config = dict(
    vocab_size=817,
    attn_scale=0.177,
    extras=['capped logits'],
    init_std_up=0.0293,
    optimizer='ademamix',
    lr_head=0.00923,
    batch_tokens=65536,
    doc_mask=True,
    train_tokens=840400000,
)
MLP neurons of a small language model. Each row is named by its layer, matrix (up: input weights; down: output weights) and neuron, and shows model dimensions 0-191. Each number is 500 + 25 x the weight over its row's rms, rounded and kept within 0 to 999. Numbers have three digits each.
After each neuron's rows, "fires after" lists the tokens most often just before its 100 highest values on Wikipedia text that the model never trained on. A number after a token or word is its count.

L4.up1272:454438528469511511542507521523501431465505498489508537519477508436540512517472518521513518516503531501524506535545507489496479499550502518488479496507445459470471493496504513511491532508500538516533483482486491442492525472540461510534501483495491550500494496497498499534497504541441517471488516502489513473513503569479474528491535495505530514527500488532513470515520517494484504491501521487508511514454520512491477512488524483521521520512500498488508472441491511479484521499480470473536477509494543453499454506517513516532477518545477537479452480515512517512508501476493450515
L4.down1272:483504497497516499480459447495440493476533492506480493545504512467480475537537527492473498500499482480491517490494482529546507525512431496482471508485524572476469500502510504483489489517501499545513519518528558477471472461475514479513521528474486473531492457537492495487458536493508535558455475499494466497504493457492470523474479493487512506498513484493517503526456523479502534493500484476496503515506486502485486514504482529527494509521493511536471505516471571492490507517507486514495487536489529470463456494490526449502496530500506531487498487491440495497506523486412519512
fires after: "1" 26, "2" 14, "s" 8, "9" 6, "al" 5, "," 5

L7.up450:540511528520468516521499500496526501518476531506520497526458499500510493485522500485523523542507519492526513536524520527527518500479503488485536508514435488489463526523540507489433486549528508514527450503524539470511508495497496523524479482529479544555517496466474485540469541540515513526507534527522491447490502507453498497522484471516493484504504469474524499529533451523512539487518493512504535562524516487532489492510469500471503473492500521474524533442492520509526491476500467528515501563486490467508497507524531492500488543513508516502507482483550473531551500520484512497
L7.down450:489449504474531504493525503548494503500533504493527508516489542493500487486503457545484527514527557524471494518473516464480521502543500504540514504511448459493517522485516482503513480456459466532535495534481487517510479506496462543510468487556487503495490514483489514498499464478523477484522480499538513555485510519517506534500462522459519478494474481543505501462512467529521495467515515506482542509507501494460481529489525466504516498476513495438489509513583549481448536501480473517465494504517518533481515494496509465510504516449450529511509496492482504497485460489496487506
fires after: " |" 87, "os" 5, "," 4

L7.up253:481517516475523511533509503497530523508535492474555485484477518496534518485503495522501523498507514507509480518522499478487546518502509500493459511523486468541483569486517515508509514462498502494463505528524461471479522493500476497540511472521497492493476548494484504513500548497512485552509469494521515498500478508468530507487526528523483502531550518540534521517550544493481454481474482481464506505532506521524512500503524465471500460535516503513530485459497527523513523526513496501520509510471495453557539542561493492561567461481498507520495504519445500511550527505531494501
L7.down253:506433532496519491520483500523469534519529505535514512503498505512462475484518500457510461473480482493502525507504541469566486484487460509504483483496490532502508459453520488466525518484503512533484508510466552493455460482476483455475503554518506478500505456485507482516503483510526501509465473513513522503541552489509508498545469507483513517489463490486506469507477387504510488495514474500469483548492499509520472503538487536507468514502509489511501494493527500508473500472495496475510472489475528506482435482470485510511468497552467523542534511476507509507488487529477513497
fires after: "1" 22, "2" 20, "." 12, " " 9, "3" 8, "4" 6

L3.up1261:490513489532512518509497544502516497542477483506496490555515523528516502492514500496495549535514525461509466505468496507498485472541467469470504490493510533475517520510509521516452480520534499513497515492496563496497482502490494525480489516486474530464525486512513461478480476519501500526538504507534524502521535499516489527451501539474529570525466492546543472493530479480503517478510466505494496536490512489463474494482562477476521502486528536497525529448510508507465497486484510484528466548526518459466508511512517486458470484558487525488526518514516533517550455516501455525
L3.down1261:443472531472527485524493522483511492472509517514513416478511489472495456505477497508504481472501543519521526515513524506503504526498483478485500539538536481534512502504519540482497506506527504545492489467484530484513521506486523514501462515487473506516491497478491509448494532494477506527492490486499488481541502539504498485497466458527491528470506549503502582459489493472454485462474553557493541482510519494476505516497478506479480530423524476506495447544493494485525522557489513507472507502495536497501502530484501524483468494459524457512519497487504511459507489479503477513
fires after: " a" 25, " o" 11, "ab" 10, "z" 6

L3.up511:505544517504454503497475488492476495478514482449520485509454509499496482483459515468465524491461480557538510499506498496488483465500470487461498479512497489474495502510475493492509552525491549502512522439512483499482478551522488507512476506520522530497524501516483503469496495484525516518501514502511454471503500496478536449508546519529502509545513485490486479508504536469537525472525486511503537502442508504446480517489535492496525459482509505472476553525520495510547493479504523505510458489501503494474529530548562565483509471492503533524518511467471546521498486523531522543
L3.down511:522470484479540504491504495523524493520495515496524505525534454536507497489505492488461509486537487471443539504479508525478474522521493527491519488498503506518533470588505520515479483544512497440509539504456524523492502491526487529482539507519463500534502483499507518522480504472484481506472498499464468545467510497511460520520514538507488508483525518474468530480522486509516516500552506492500498436461492508478512516504493483495490506562470458519508463521493470525499438512509499465502481492489470516526473549471437456500467488482511512483497532530471522485494480467515523472
fires after: " D" 17, "D" 9, "en" 8, "h" 7, "ath" 6, "d" 5

L4.up157:473442515473437498485542551470499506495519501467505485492538540489490496523524530510497484478465517488473497512482482495489505506490476478563447501532493440491476509486551491508445510489523508507483498464510478471531520491498488494546496538474516496517531514494501458533424483501473522482521496515508476506501496491511565478490519508505503440511486486535495447491541474501495528494520477509496464529484485500512491518474466457480490500503527532519490535479498482489509498523515485490488504510554504491508528503512519510524528519518501450474486531521525447502521455485526468466
L4.down157:477541459501522523491517520506479490496506502535539525454427456506498499515484500527511518477492501512512495538511549481497491518509518492482511501489483538449516489530492486518494492529485480535544514518545531523472450506513539472504548496451513511531464453451460491542478516503515514497504495502521547525486473527489471509498478512474447512493468511487535533479535499540531464513482472491498480489543478479513524524524451513501508496499499467532457510487507523512540558514509493510530558526503486471510527493479494488498493494456491522500492520494485470477494520509465533533
fires after: "os" 28, "p" 19, "l" 7, "ap" 6

L4.up1200:519487473499483510532478516470458482474478491492496491505504483473495520514471490483496457558471511489564479515511531567517487483477532508472483486540486543499492533501515564495480486486485544505475496492553473506475474472474470532495552503451508513525544487484504531463471512496533505529528496447510486493509483467469496521523513494472487489494535481474472494524508479476519515495511488518491504483527515455548487505496467500483514516537495453519471483481511487498535515561508487503443495456495467502498439476485552489490496475463495501508498534486493476511512526515504515463
L4.down1200:495487495494513439505501532459494504485510462519559489488480516472484489511474512491499461494540479462464499481481457456545505489495464512472454496488509476518519444493562499509486525485515481488542500500498503485489476491520531457446548508482535531513500488494483495513483483507488496452523477523539513469467495529513465475492474484490462484517489504488527497533504461512495519461517476486502438516532505473510510513509525515490503512548517446478504505488530535464512538541514565515496532475451508511512508512535515500509530530490491507524465495469471475532497501504464532480
fires after: "le" 16, "v" 14, " M" 14, "ive" 7, " V" 5, " U" 5

L3.up816:543496528484468505492493474517517542483533460457517474537519496492527509531490484491516502459521473523541475512501501467406487503466517488483516488532485499479486527527517509490490473486522498523493497497508503483523501498511478491512492502454531521531506514509447511516500495437472539520550519482504490495490507520463535481554491470452516493453505498545508480465509495508491484520541518493499477517479521481517490507487483464499488512455466550523538486507464481517461523461491486490473506494533493497522528467535573477472470516539474474503493520528496510470489530479465509519
L3.down816:503488494539536505497484514532479481498483520514513449535504500478517459511513519502488511513508559510483507539510475467536504484520498529578523521553482512493480498513503492494501460519481511494508456479535515485484515483538507483506515495465503527467526493492475481472487489539542477457515511503506500493504488524537509519471528458479465508553442500480432508495498463491507502516531518478514503523491470543484493529548463540502475465486461480472474440527496492441485522497505483478543518538531465494507480525514488487510490492477527482541494515464488520504546501490496536492
fires after: " Com" 20, "pl" 12, " le" 11, "ic" 7, "res" 7, "f" 6

L2.up274:500516451491509502500489494527460499460509506438484482472548521484515538482504476489474490510480505537517545514492520466514521511505477458469493516507506524503482477468506538516455501483468478496462526478554470517511455511553473496539485476473451510502521502518510532498460509518462466513503482546464512464525509515502483490543524526503487558537474490474530459516468479487490521479508489497507556517530472474497524511487502481469496518473531498502476499513541506522447529513467472472480519524462551502476543486529494515521478505496457522531500486478532503514480507483495476480
L2.down274:550501488495466444461475497546501543534506531470487464483532485487554475545530493495467515499482524508534527478542535505497496486486502509472467526470514490513457464523498539479444459488536483493486508499517493502469465546503503525478468469518484511483496501495447504497512518510500515478513468524504461516503480491461536498496515492512501510538484483462540472486521470529481496516494524534486501535529512508491492527507495543475454479482520505468504530493531505461491530524513471521510554508493514468478494466506445472509531510523537488466460488460515483476457528516477500502
fires after: " C" 20, " T" 18, " p" 13, " m" 9, " A" 8, " sp" 7

L2.up1195:498537498483479521526492509540492478478511457458530511564509534519522490476535484491452504535490453525474540548564496513514470439524537489494482505524497488496502472489527515517492494485524518521499556530544521508515480518507477529504465473481507519499557515512470544500510541502526487517490507493522506471505462535447523528533473476479515507518515512483492490482501479494495514509494475538518523516510509505487465504485522489472491447435489510505504492541492523504491507537509474472500521527485502509521449494542511531539502512513515479520507467466502486518461447523492515534
L2.down1195:509497513497486473537513490520495509483558494503491517512523516444488490545493545542481482506470475510487495464500488549530440469497555506514486502499537538498550480491501475523511519473512520491506460503507492521526468479470513510522505541509512535526518474465495527498522492531522495499482476485538464487490479545511492522500481492515534546459561525515512483524484493457478473464486517539483519504503513511542505556523492447496511493522453491537537523508530558499504507499467536493451463512525462498497480476451505510513488514495509487460520520512503494516509507465526530500
fires after: " M" 24, " D" 15, "d" 10, " m" 8, " B" 6, "\"" 5

L7.up426:521474526443531530513509490447506515491505557511522515514500477479514484517516503529477538479480493487501512532522500523517515511507495507461531528497439501472489502512493473514516502483541514518496439524527486482506482472516468512532531504508517480551479497485515465514487497540478493500486515460492510489544471508480515476535509532525501458560519509477492507481510462475497502509475516543533543519526506443580462506467474532514490474506516486499535488528496548502491507507511445496509521503507495456516511515483512477494472506527447468486492442509493506472474512476479546487
L7.down426:483455492471504517512514486480550484488495492499484509504467532482520455485489521511474529520494495505528470522530475469489507481494537480478525496470524459492540488555500453515502485489539493461495495518509510492523482487494497504509480530485473555483548536500542468504510482497469479511477486485516508537546527507509512488470527515468480494510544557509450523489517450476490468491503499463542521570479540484482497495480536504515521548497484480470545546539522517466518525515530487537481500548477487497492506490532527517491519490485465524498489499491542536519484504526521454476
fires after: "\n\n" 23, "==" 8, "===" 7, " M" 6, "," 6, " (" 6

L2.up1350:506497490488477543555481474505480514481515537520473482523478520472498540457465513507503513499519463547486498520501538465498489478503514487482484462525558536486480525488514493540516532511531541506518495449541518523506487505529552513483528505466485519476478484478461543513454525479523481502531511499539474478520455498475523501498521495496476516537498541512498487487513503513477509507510512515489542530492504515525488501486488488470556487475525547519486499520532553463539502483518511473505490522488481480485465553551519564526513484523519489494469476475484489554474509507537511490
L2.down1350:539508511478487479465498542517535501515511489537493500509475481522453490509512469540491519502561505518518512473541501481524430506528512501506508501457454491469470484494468464568523513510476480502537484471473533492454485491475550536494475480489495498482528466505452525453508514495506498524470494507516522468525466515501516477530509527541523543515523558496465506487503527505509507502488503459504488518505502528484497472505491523528497558525497519518466472484487522523524506528513496480494518545524466506547503510504447468523528469495500491454503503467525511467490474505541507515
fires after: "d" 30, " D" 13, "m" 10, "z" 5, "k" 5, "ad" 4

L7.up1392:522517486449526519493534474496485516503521529517469511524505443464520473513504496515507513508489496506523526526518535514480558504485465516445524504498465500460494526499494503532494501535487507494505495516514470485484437491499475483531504461488437522493517492478471528529464565511517477530527527483470467495509500493481515462528518485527489472484551471482462463531526512452487518485504508500505531524512531452501442478514506547492519499520503486535512508512535511549494526489465526506464521508496510491549478533506558489494498507539475496526503526506503500535512533455527514500
L7.down1392:468546495549495538477483497468540481504496468496440518481477478527521445502503496522530500520551511491505503541513479512479486530506478511549507495481545461496499527497513511467543499464477514527525504489487457521503523481462501442508499491503508516463482473518505491528520473440484490484504530490446506490485506498488478541491467523467489559501509473478543492494441465509510519500504471474478520509518533491466564524475522487506497510494502484521480479526501541459506488506482464516513473526480543534494523492508509475516529513450478542524495470485502535510484506462499510508
fires after: " M" 38, " J" 11, "," 7, " T" 4, "0" 4, " |" 4

L3.up1431:534513481505490530538519470523530457471481503479472473520539537501497515530487458519520538493511528509548451511485496473430502471515503496473498472526504504479502530456542547535546539484480516497484508490500467499483516524498455482499512472509487521487474498491490496475485538471490523552520535508505450504491497457492490465462499515505501461491462465498482486512520515454539553491517484479551503551514491492470513541472550491497508512459524500526469502511506482507516509519523499492530451507489487516498496487504552533507503492483523479500518517427485521482491523526509509505
L3.down1431:517532510474543520532497465518523456478488513505539531477540508487441509470486522505522510498516525503503536489519524527467458529530510505507480541509474490532512507500518457518473487542493501503490446525473483544480508497493492510513504482490478491513468450523513449532519488509539519499489514499497458446496469533482516519496474509513496541478477469509510487502490478531480470514485442521504518469459487485525494501475514499522492513516554546513471484524527453517489460479501510480494490565515534545538451502477495541514488493505531464473532517506486539522517486512539495474
fires after: "ad" 27, " v" 11, " con" 8, " D" 6, "d" 5, "st" 5

L4.up1406:476475539483505507546541544480509473462513494504495457516504544466509487449480530523522531491491474513501518508482508492487515530514436483480497486515497484535518487503499504513489508519513518529501470484474522481542508474508484509527499513507509501554519475537515496545464509484535491469501539526547464487504470474449526478468520524458459476527436526501524453513502489481517490511472462518486459487472520499494473536427509512507488507488516512499481544497488505496553512510524534546493506488472543507508534519550531506516474508477454463486501482490513499520482474497482515518
L4.down1406:519492506474480508526480491504503491525478507505528488492484483491451558513531459480560504516434503450504462478439489512503495486491491480476517472488474509458490518456536520520523445493465517506526533510506510534434466452496499501494534486538494502534515474490490499515493481522517556516517459504512516524498530510494477499544496524533494511456546470493499472513499480507470503490539475495497508503524525508500479488480486476526484472456517482475485535494478505496518470493500479525478442485464518493497498444497484483520500485482533539487509507523455522513504434512518469488
fires after: "ember" 26, "ary" 25, "il" 10, " May" 10, "ober" 6, "e" 5

L7.up237:514456490500503537559505525496446490490519521499500478518486507474512528537510502515508509505483472551530532512540533530532485514526513505515527520503472485496515539494545488503510534474456547501527512497494494512482465492503509496540512514498452512520486490500508480529487525499505493550486480473508448487507478506469473548476479486545434451462536463511488468511522474497497517507502453559526543518486513501533525505494512497508491511507531470536523471488516507512496489501541523459490520483495509469529523506475559490497478484549460462526456514495505462521529516491519524525
L7.down237:468431502520484465500504532474512513550471501512485500499544474484494486505470540487555519507500495514505546506494475523491515486502417503500506534477457479517491470484476494481475503445454526495538505497499485512525485528501516527510483509495455505498480489491517531498497482511483555476514474498437546460469537503481541487511491508444540485520507510508507482490467434501510476483472515550506529539507520493490516504474513499488490543500497491517536499514543492514488490508512514539513497498460500519525477518476516520493505464492565548500541485517477517488515526466502503486
fires after: " M" 22, " D" 15, "," 13, " m" 8, "M" 6

L4.up1340:502501487521496525516490502498465498540490529505505473502509507485503477466492435483521508532446480543478467515475501530482507488519470507483498499525530474511499530476549504469468500504551515533475492511571478494489475499483500481513505498457492485541490494493533467497443459468499498493519514499516484525470495481495537538532494497505520471539482494563495480474544445494474544493500453529480477522486481501502484522473515461495475465483531514476516499555529490518475494529525503468513509520502525522523531485513527554498544537495486477530454480500490445525491525500515519523
L4.down1340:546483478550500507504459498483511488537484514506442518493493490528547472501468504537506477505506484469477496501526524514466491503489513479517536489527503528499469460519488469477496489495596480530501513499521540545469493504505520517496507530486483503503519491533508507485460503525476492508466446472536518487506505564509459536485477449503469501534491477452491545504531553475492473485535504508461526489491498487500529497504490523537487529541470489500518507476526517533493510493463511485501518543503560487529480485511523499504482512529465510484508501490524506539438501500471508530
fires after: "le" 19, "l" 13, " ad" 9, "st" 8, " Cl" 7, "ap" 7

L2.up591:469513501471518508528496477470466492435494504516473489520528531478519510521487496491525535494508500489482503494526484511501430493512494496506443511527502517477481542498574529500515514507501572512501472539515488473508470490507500511485479507540488503476487451517459535465505470519522484525476480530506476494506549496498522510522475511488482522491535480499467495539533494518478513498528519523470523532506474478572499519516489496427531505480509472515547493493489514536520491505484502470434499496460525523504462487514499545562511498499490493531483506467528475499500541499515512500
L2.down591:509512488483459456491505473484517500513480534532490470528484530534454479471447521526477460490505475493506542456483507508484535499494497505484467513537489499532493487501530538489541542509499460496488521533528488458495542494513511504485490487470525500529496505470487500566500499499492494469478474482496523494449439489483500521477449506469503557530498512501493470548501474541474495481494511530501471506541521488544474505482504540546513504469518499526504466489520502499512497490466544521494532541476537507520496507466486491487532470499455491558505532509555504504463499524505511473
fires after: "1" 22, "\n\n" 21, " M" 16, "m" 7, " m" 7

L7.up1283:503494493463473499509543533502495430488482489477510465456494533488543532467493479465517507480495533505495509505525492479513491538513466499516547488493484465494492469489530511536525446498436516523462516532514517461489497452504509497522445459484510497552511471499518484513494481500487518457443534543522463498525482465488503478479556535519492504481500482512483494497515489469486495503464507529530526533486535466549485508484552478490463480506509518512497523468462537511496502497550510500511467487483539530530519500490498492510498517525488539490519466526524500492461490530490493512
L7.down1283:496512464533555485486467485528525471486469474471499529478522505458503487497448483469508500499453473506510516487466530551503509495485462485512482489514501498533486526511515458487550478446471508484493478531512526488516492492482542497505485478534455531494503523510509554487507540497504509526497517519456423527502518482454498535498513534527516492489535485506524476512534482516489525493541495520503502518514501521460468449516523504484538497505527499542462492489501514479527508542505489475519534504510516495485536507448479510518482488498450521526468465547540504467494535527502459506
fires after: "1" 54, " app" 10, "ember" 6, "6" 4, "ary" 4, "e" 4

L2.up836:463513542473478493491435501488501482486487482510481404499513553490473491507501507492514522551501442553478492526542524525523516476503502489504488504501478493495459493487495523488526482484509472530513525496561488490500511516521509533487520458491497491526507493512473513521490501471539499499461502576512488515525489524511511500525525520497515479527541508467498507475531531506521500504502506479465490500437507489502508456487519494502520479454499504479516522522531483534485523526523472527474490494574480502477519535541560525474496522505514501525517485496466505516501498438509530510
L2.down836:477475499503497521554495503497500490539491547519513493496521492503465448497542520452480485447522506470506546529490499508525505477502504519504477518511468484500520461535452523483496512503480510513513516560458515523473499510490550514503521491527474550454495480528500487484522485520505532486495484512498487524483480466497553506519464520529463458475491464497481488492542524489438471483482479505499486519465548488516498469513517506529469541557489498497504455497455514537518488487466484503496526478475523508500507504485505499498528453450529481496532536480479455505522498451536501500
fires after: "r" 14, " R" 11, "D" 8, "d" 6, " D" 6, "ad" 5

L3.up669:450508482487489514531499491562468543519462476484491492466511478458483504505520514486493473536483490459518495512475491508516477491507485509514535523534480499517535495526519526505484484526527521513477528534514445504488521500481535486536498451479455499518487492478519472480484480494517444520536488485522516511532496525535535519497481496462528546508487512540481515497514485525516502504507492508515531548530494494443476503501517456477454503461493501477513535479480510523540515527500518462534489522516520560438482489524527518466525517528544501495541467510491557533516499531497506484
L3.down669:523503502475550509541460514506488496502500529515487448486532493495484535513525453465487490475471517478496482500504481478544498503464479501522518491484540487514506504538481493471477481438551522473505499468502465495496485520487532501505482514562508490512477453518488459525498512491504514512524486537498529526493494508472493481500507476478468470433482548487500530488502511499528470474459481532467470540541508515463522515497485501522517501462512510487477470482464486564493467500569523475502495496478485534532474463511492537486554466534480480545499523508515528463483506488499502498
fires after: " pro" 32, " o" 20, " a" 7, "." 6

L3.up15:441504521466566536505508467504497508494508524485486443500547486476481495469496492494487517532531519537513513522485521569528500514574502502516472500511503529490471491503484485532511510485509554521497513491553513526538471464546482488569495516484493538491519487481494523532488500494465552459524531526475475500496519534481499497470507502502502545470506517492529510533483519504492503473486510502476535554513546494487523512523506477447513451480518490513489504512487502490503486471523504497510505538515527517515469481451475534478485497486507511502461526506480493524550520459514501509
L3.down15:515534529458519531495474525527527505509514558506450468500527505486511512504546507487471511491473513478487506510486470476453492490476523481521536532471528499475465511510495555514456500529501507471499505550503461512470504480501518511509498523472533519518506477450457540509527543511463527473545453504513521514477507485521526532504477522498494511504485473482479484465532543444460516490499505525506510516501517514482519489511531520538501490513509494512530528488455482486472497503506469488530530489520542455509526457489519507525500509454484514541478534496477525475588489492482492499
fires after: " A" 41, " T" 9, " d" 8, "T" 7, " S" 7, "eat" 6

L4.up1136:466528470525523519518513468490505492508479533494563515536563555468452462519489509520457512525453507505501489521481500525509471527480519484500463447489463515497515466487528466522473518492498476480477510511502525498465505457514483500519481477465499500536475495529541447477502538475492529519539533497486487485520483471514507505504499504513534490547506486457489507517502454469511514491522495514483507507458513522519490501498498470460509487471457502533508490505539524492521534557534452468522504472537468523468456489521470455462507509500488498459500514522491471514506502482506481530
L4.down1136:428490454545473550521503496536533525526454497514512488496471473463503475520494490477489510485461500484481511545520512505502500503489515523485508491480485487492473452475481487533454470495524486490498548505489475477487524483491506472511524525511529454501541493536508467496492501523446485518504488466521520532481489510489532524453530510548489501514501497473450476517522508486479570501508528511477483469511519501499513442550513522486505507470468502559510526500462540497519488519530461495461502521496491504514488453491513506511510522560503454477509475485496539486489465473508499507
fires after: " R" 23, " g" 21, " T" 11, "v" 10, " St" 8, " G" 6

L4.up500:491525465523500499510486475480553559504508503471511499518501490509506504547512493515502507502490466525494495540509502541530488465488485506484503467530464512508523512519537527473457527488548528513519521519503461520453493482502489489510482490470475513477486486515528510485493502476505544519547470485498487482516482539527565535478503475486487540479519471453472485542487444463523529508473514542473472510531496477446508541509497457498452521485462499521487486525544516490495498494539439503470487510530485483504502520529496527486491524541487521458503483472494498513519440506496456515
L4.down500:503494493510502521466498489508509514485480505522552551483482515510459517482568509497474483478504492542494527510496509514514492487525549515544467481501505447550504441483525459489452485493526431481518483505513482515444497501491501540521527551538538491519533487501488510485485526551506456515525459474512496442522463482468481488483497492495484512482463530474481504461478538498464508476495499491469475478445485526510522516480494464482509506513504506465477527479490514486480522501515509504475465515536543495508480503484518500491487464509512551487488543464486509535514497517497508535
fires after: " st" 15, " G" 13, "en" 12, " ch" 12, " gr" 9, " g" 8

L2.up516:474521464534521511496478458525454507475514503483498529543510477449533490493522499515523501513487516501546515549512513516492443510482526489491529535503484488492528466509517521490476547513457477537510516513521530483515468501500499507519535466513497500512525520489524494493496531431537526490514480478527487501483540492500475535485548508468481464506488551477473498494443500464512526534489512473494536513528510475514491544463460471499507522500464555535502523547513507493530471526512477478457470497488468536518459532491506472480508503512507492519529497474475536498519480499444518492
L2.down516:471526508476580460515490482467461515512520471520503506512502488502513535533530511511521486458541537490504478482509479531477508476507498494481505536512499438508516503531511555511481549534514513500518510492507511504489488499479528487449503502451504458503481494511544489475491508493551489505497491447500505482471448438495508502527484513428445485498510505482529527557495519490451516485474513457487508522471514509512498505500448499504474481436505505491504493491516544498476470490539523500519524454499492542535453514475508499500510478516503486515498517525483490460503487516508522503
fires after: " G" 22, " V" 19, " F" 13, "le" 7, " v" 6

L3.up351:480525517488498543539445557525494472546505548468514505546474519488454487571486518467476470516493491527514517499535506515447481516508487501544520461493482522457483493529512517510450482520523498518515502504508489468512486501487496492500489508504497532492484488496537477543495486471516482496496507502466485503510498502487498487522530481478493497494467500483509495519496493513505526473545509503511476510429567491514510521499462491486505470503480528448479530491500494494536558483485515530519465556521551496523498517473511477470519543475480498478545499483494549513449515484539499519
L3.down351:493528486492463532507549472481458483525506479468478460499535477516537491500523468496513463499497544519529501491487530561496509529455493492461539496476487532502501534496498488531479471535485448467476503543486480527491523516469488467481467513510542495487512510512521557502440503494514508494487524481514516511539495500536489499533494479534505519492481479495510509486501532521479542484494478513535517490488478478488494475468482493493518516470464552524510455500489450504531499467516462541516510528506553544538492482500495504479495491474467510483455469437501476487540528475506489475
fires after: "ran" 28, " in" 14, "est" 12, "le" 10, "st" 9, "." 7

L4.up563:513488462497429515505446492485500500512502478514480482504500481459505543479449430486519475510474471548500519499478524490512540502553522501478461529491440513484464503480497510477470468495539528524474531497553509490489469542498447483544516523506515516512493507530482496484518523460497523544499512517496493512517525532480520501485499519488493512465513488477465498500502497494503464490510469534493508492505512482513453471468485514489469468534546517467523502507561479512521500507518492431445473489515460508519474542503503497498490516508497478491507533518490469511514518458505533479
L4.down563:507502485461497492445523468539520472534484464514489522511488483501515488554475473494491492447501521523475546455450520447512499487490484495518481556473508503510495496493451469511485518513550520458502471519539544496438496505464517521512513512510512463496496564513488517498549492493478502539486537453524468531489507460485521498483519516509491520492499509497471511521493493489497545476478516505518517490522470494518504502516466502534527483482537534473502529483522506486508459458486482514516416484495474509482506504535478554510494500523497485522474477488490487509482464490487468470
fires after: " l" 14, " L" 14, " N" 12, " E" 10

L4.up81:531535512500467522501529551468484502520494480502550545514537509525501474515488482509543478523480481485493470544513523503486548456517488519548499487508513544495515533466501500525494538507446480512505461513440483494523515520492501500531515538463521507524517488471532517537476530493561474538518501492487490452492493470475534502483499515482457486476512501473474474493493508477524532498508500495493505475469497483471454517503522501503473511482460500550471465496534487512521473471532468486497469508510504474525479502510520513523497575483488470512508496512492454464470507544447507512
L4.down81:497530493488488466521486494509469493453529500474499451499471493495563507523500489516505514563474526490503511494499478481536498492466520512494475457526515462501458555477518531504502506506523486508526498505500475538520469551559533468522492502500504485548486506498473531498501590491448484520535522460484499502471439544470509493485557544525495507520492504522503498500496477527544510504559494521479496512508480496505551495504495481421472487516508495476477505521497506517505477484490509508509501481496521504517502489516502471476499462518459485478487518472550521476482504505487499515
fires after: " P" 18, " T" 18, " t" 12, " D" 9, " St" 8

L2.up34:466529520491524526498490526515447509521490454512485498540504493469530522502525513567521519492511489508532555533515504519484466514509524491485444506514502514497482489484493476550507494498468553511526512499510512517551509491484517488514492492502514505476517454542465491479490498524492489530497470521459454466512473539456511459476528493496506495462528506526517512546502464495501517487556464505517510512528492434534468489502502499484450475479553491519520472527487529487479505516488511514485491504504477494534475503529519540534486526532496544521533513459501546533480515491514462531
L2.down34:531491475537523496493479505505526469459501509524512467477464470484505481516453518551514484504488465475479501485509474495506470523447567483475514487504494489507509509528511491476494527487515467496490477479502469504490495526509516470510468494522490479505502469560526489481473515491447484504520488466492519495474441477483523531476519444539516506506558507500466523484469494493511457483493529542451453513487517529482497493517485494486471476543488535486525496521490493552506529494476491486491469505483469491497521467484537513491499503500482491550506515487533545471445490448503437531
fires after: " M" 26, "in" 6, " m" 6, "r" 5, "am" 5, "on" 5

L4.up811:499490504516421509488503467523526472528503492524474542511490520503470507456470467479509507501505516517517511477494519575525479535499498477492546493500504553469510526507512457526464542528511544533493490507544490467517509517520530464524503519429476511512510486493493433452494459532446516508532526495494492487506531550480491512468502522489496517520480460502488469534483454497503492517482504505512480481524496530525484493502478507518520461507555523524509472516535460489512526545519484472509511481517501522534491520499507487536458492505458498474485497520514490523486473513511519524
L4.down811:531507539522490496443551497537512548465529502519507530514494506451486506510513521472488487486566480513490524465523518521478500485520464545564501504500529510481472552515532502517502511533491475454472492536532504513492445486515510504515482502491496466483518515510495517478499522514516519480509478476508513508469488514466476483531573477495521501559514486544489462506485491526493565490470546450519475504517474502486504500505439544491513514519493485500508524511503468518492509510510478501549497512511492547477520517549502529484488481495503546520519491474499467462496515511476494512
fires after: " l" 23, " L" 22, " D" 13, "it" 11, "ed" 7

L3.up1508:509474527509485505538445539517515515494510502483485498527500493518513477512497517500486542524492492532526469531490537502504506528483521470498554432484514497454540466533483506496485495507515497525519539529496527474505461534509500503518503538480495516477478510484529506486516488502522482505509483472472522477486489487489500542527516493511550452541479491514534502491517515478486570512513504500452528503485484494484507521463493499467517515489503530464538472525558513456542491492477480505514479567522508482507468494529527519475497554527483513512450474474520567505470472515516486553
L3.down1508:514550482513495531486531445521492516489507469459509435507495507471496480481495477506505487511480522505482518540433485530526464479498546514494514551484518491518509484457520467529527480497459475460485461476556481531526491509453525496502515503524513529508480521485529491476470514475515461534490524453497505500497496516494487523512499518531498541519482488515479522527511472471484534514508474482518520483544507485505512511506506504474503514519433461490497444453511450489466527538498538478509512502546486533492515457501482487483519488507470498476510517461528529522537501472521511470
fires after: "ran" 27, "mer" 17, " Mar" 12, "ar" 6, "er" 6, "le" 6

L7.up1101:485536514483485509463478503467518533477461499479547527514549451501530517495514487483501480455468484534495515496477470516524485516491480524461516496523482483510538448460480533497452460528485492544523542501486496453479532555484486473507489531500505513494502523526472488505501483505531518525469509479523501494520525461458507496527547511534514498490505534501509496463497512480547519457467515489489501506516523468503495484500525495482483471532501482481474496500469493490553504477497479458459486447495489473518473537474503500485495478516548526531511517482501488495460544459572498481
L7.down1101:531462484495478479492498474527456469475556522506500517532499485511517468528466506477531531501426462515544488548473454444493509483501502475514487489505527503483517503488485455544468487485497488440558481520481524482480496490479480512442504553533479482547497501492505448487441508487473469506488479492510501504520495456507517510472502512492483528503511464513497507485534495508510498516461471468510492521458472529509523484522472516485477470525473497511552488467551531523524474470531503503531510495463528521493498496516463518517501525497482506469501478485512477502506469526481489486
fires after: " L" 30, " l" 20, "re" 11, "iv" 7, " E" 4